From a checkpoint of a small transformer trained on Wikipedia.
Size: 8 layers, width 384, 3 heads of 128, MLP 1024 ReGLU, vocabulary 2686, 16.2M parameters.
Architecture: RMSNorm before each block, rotary positions, no biases in attention or MLP, untied embeddings, normalized queries and keys.
Training: a variant of Muon for these matrices, 488M tokens, 7453 steps.
MLP neurons of a small language model. Each row is named by its layer, matrix (gate and up: input weights) and neuron, and shows model dimensions 16-79. Each number is 50 + 12 x the weight over its row's rms, rounded and kept within 0 to 99. A neuron's up and down rows have the sign that makes its largest values positive.
Before each neuron's rows, "fires after" lists the tokens most often just before its 100 highest values on Wikipedia text that the model never trained on.

fires after: "\n", " "
L4.gate142:48 43 48 51 41 61 44 47 31 49 49 72 37 53 78 61 49 43 36 68 56 44 69 46 51 73 51 46 52 58 54 54 57 55 69 65 76 49 33 56 53 54 46 46 36 37 38 50 52 64 36 49 52 65 43 53 44 37 46 65 45 42 35 50
L4.up142:31 67 45 20 62 46 57 28 46 37 62 41 26 43 46 37 54 40 22 64 39 43 38 45 51 52 66 49 43 56 54 57 40 45 50 69 48 30 54 46 60 47 63 40 47 69 61 42 39 65 53 42 47 58 68 57 39 47 48 50 71 49 34 56

fires after: "D", "su", "Ty", "ab", "sc", "d"
L4.gate606:55 59 49 52 44 50 48 42 48 50 42 62 69 38 61 38 39 48 37 54 46 69 67 57 63 52 48 43 38 50 49 33 50 67 40 41 68 49 50 54 69 56 45 62 32 46 63 59 69 48 41 59 47 59 35 55 56 54 38 49 62 49 69 43
L4.up606:61 40 50 61 65 64 40 55 38 35 58 36 46 38 52 41 84 47 38 55 59 29 49 50 25 62 60 50 54 45 50 32 61 39 54 47 26 47 41 31 66 67 38 32 23 44 32 73 43 61 05 46 52 36 41 42 53 44 45 49 42 60 47 38

fires after: "K", "T", "F", "B", "M"
L4.gate408:66 63 49 48 21 43 48 76 47 79 52 55 51 32 58 59 67 42 64 43 70 53 52 56 52 59 69 61 42 42 63 37 50 40 69 42 41 43 52 55 53 33 39 56 38 55 51 63 38 47 28 47 48 82 69 65 52 49 45 53 47 37 38 69
L4.up408:54 28 31 46 32 75 49 58 44 60 66 55 58 60 55 48 49 41 36 61 67 48 32 63 48 39 51 58 65 44 57 53 50 49 55 48 67 35 45 43 63 30 44 42 42 54 36 48 34 51 49 37 64 49 52 71 68 40 49 51 58 30 66 40

fires after: "'", "a ", "League ", "L "
L4.gate461:44 65 41 53 40 57 62 56 23 61 57 50 68 59 81 52 39 55 51 52 51 39 40 25 68 49 52 28 65 55 66 57 56 58 60 63 47 31 75 57 50 26 50 72 65 45 58 53 69 42 44 48 57 58 44 38 54 59 53 42 41 47 58 36
L4.up461:50 57 53 70 42 68 66 63 54 56 51 43 52 49 49 52 53 54 51 50 38 32 31 35 46 49 45 49 37 58 70 55 45 42 50 54 59 43 44 51 61 62 40 57 42 39 47 36 51 51 74 53 57 64 42 59 37 58 61 34 41 34 29 35

fires after: ") ", "of ", " "
L4.gate666:44 50 42 41 49 59 48 75 60 44 51 52 28 15 60 55 35 43 37 48 58 47 62 48 54 57 68 33 39 55 73 45 36 43 56 52 36 39 53 37 46 58 57 43 46 33 63 28 44 67 60 42 46 13 47 45 57 32 61 61 58 53 56 54
L4.up666:42 31 45 42 51 43 42 48 51 39 62 37 32 42 62 49 46 30 61 55 54 45 45 59 47 42 59 43 54 67 21 58 40 38 46 47 72 43 47 62 51 51 58 37 62 44 56 48 41 36 38 40 44 61 40 63 65 57 52 65 74 43 56 55

fires after: ".", "h", ") ", "H", ". ", "Th"
L4.gate244:39 58 49 59 37 63 61 79 36 40 51 66 56 60 62 62 39 45 41 52 38 37 52 54 61 34 36 62 34 42 44 57 46 46 33 60 42 42 65 53 47 54 58 62 27 49 65 24 47 71 58 25 57 28 41 59 57 46 52 38 53 49 28 54
L4.up244:50 56 75 45 62 58 91 49 44 42 53 15 30 35 60 61 53 42 42 45 37 50 50 38 42 51 58 45 38 36 49 75 65 44 29 56 47 37 40 57 47 57 42 46 59 31 28 43 39 57 45 33 59 40 37 58 39 54 66 57 36 55 48 41

fires after: "|", ".", ")"
L4.gate590:50 52 39 43 34 58 41 67 53 62 48 70 55 50 24 37 69 88 53 41 60 51 45 66 53 56 61 54 38 66 62 62 72 59 43 36 53 49 61 58 48 57 62 57 69 61 66 46 56 61 45 38 76 44 22 65 53 47 38 32 22 51 49 75
L4.up590:39 54 43 51 33 56 43 52 38 60 52 80 42 53 16 38 69 82 61 48 58 45 43 40 49 66 48 55 38 45 45 60 64 61 42 23 45 45 64 75 45 50 61 54 67 54 64 46 52 46 39 54 74 53 27 54 55 45 32 36 26 58 56 72

fires after: "| ", "D", "G", "de", "con", "Can"
L4.gate650:72 51 53 59 61 48 39 72 55 51 60 55 48 48 66 57 72 39 42 47 43 46 64 27 57 59 37 54 43 43 83 36 53 62 40 41 45 75 76 49 59 50 63 51 57 52 52 53 62 62 61 51 25 40 43 51 58 61 33 70 58 46 49 60
L4.up650:65 41 55 61 52 55 49 64 45 47 44 66 58 59 56 61 32 38 43 50 51 55 71 59 37 56 26 44 53 48 35 53 66 54 66 34 49 45 40 43 56 51 22 27 41 56 59 49 33 72 58 35 62 46 42 48 45 41 46 35 43 67 49 44

fires after: "."
L4.gate892:49 58 63 44 43 58 67 54 37 32 37 34 49 36 53 34 34 56 49 37 68 28 76 41 49 85 42 29 51 61 48 44 31 31 49 45 23 46 70 62 59 46 54 58 61 44 50 46 41 52 43 55 63 55 34 42 30 48 48 22 26 54 39 47
L4.up892:43 18 62 63 54 48 50 61 45 64 39 38 46 52 84 56 66 42 42 43 57 53 39 49 72 41 40 53 48 61 53 58 51 69 45 72 24 39 66 66 38 45 33 67 47 69 56 51 58 56 38 34 66 40 34 46 52 52 54 51 55 48 72 47

fires after: ".", "|"
L4.gate193:38 39 56 64 46 50 55 61 52 36 55 76 50 50 61 46 47 58 27 19 57 39 62 46 38 67 47 50 48 56 36 44 42 48 64 39 31 31 52 30 44 37 55 45 45 43 56 59 43 71 44 45 54 47 48 53 52 40 38 48 49 31 49 64
L4.up193:45 45 71 33 37 62 42 46 66 59 44 37 65 39 37 60 78 61 82 44 56 36 64 38 62 74 41 39 49 29 51 52 54 52 51 51 46 37 55 46 48 53 39 62 44 48 56 73 62 45 55 38 49 60 49 31 34 44 43 40 39 37 53 48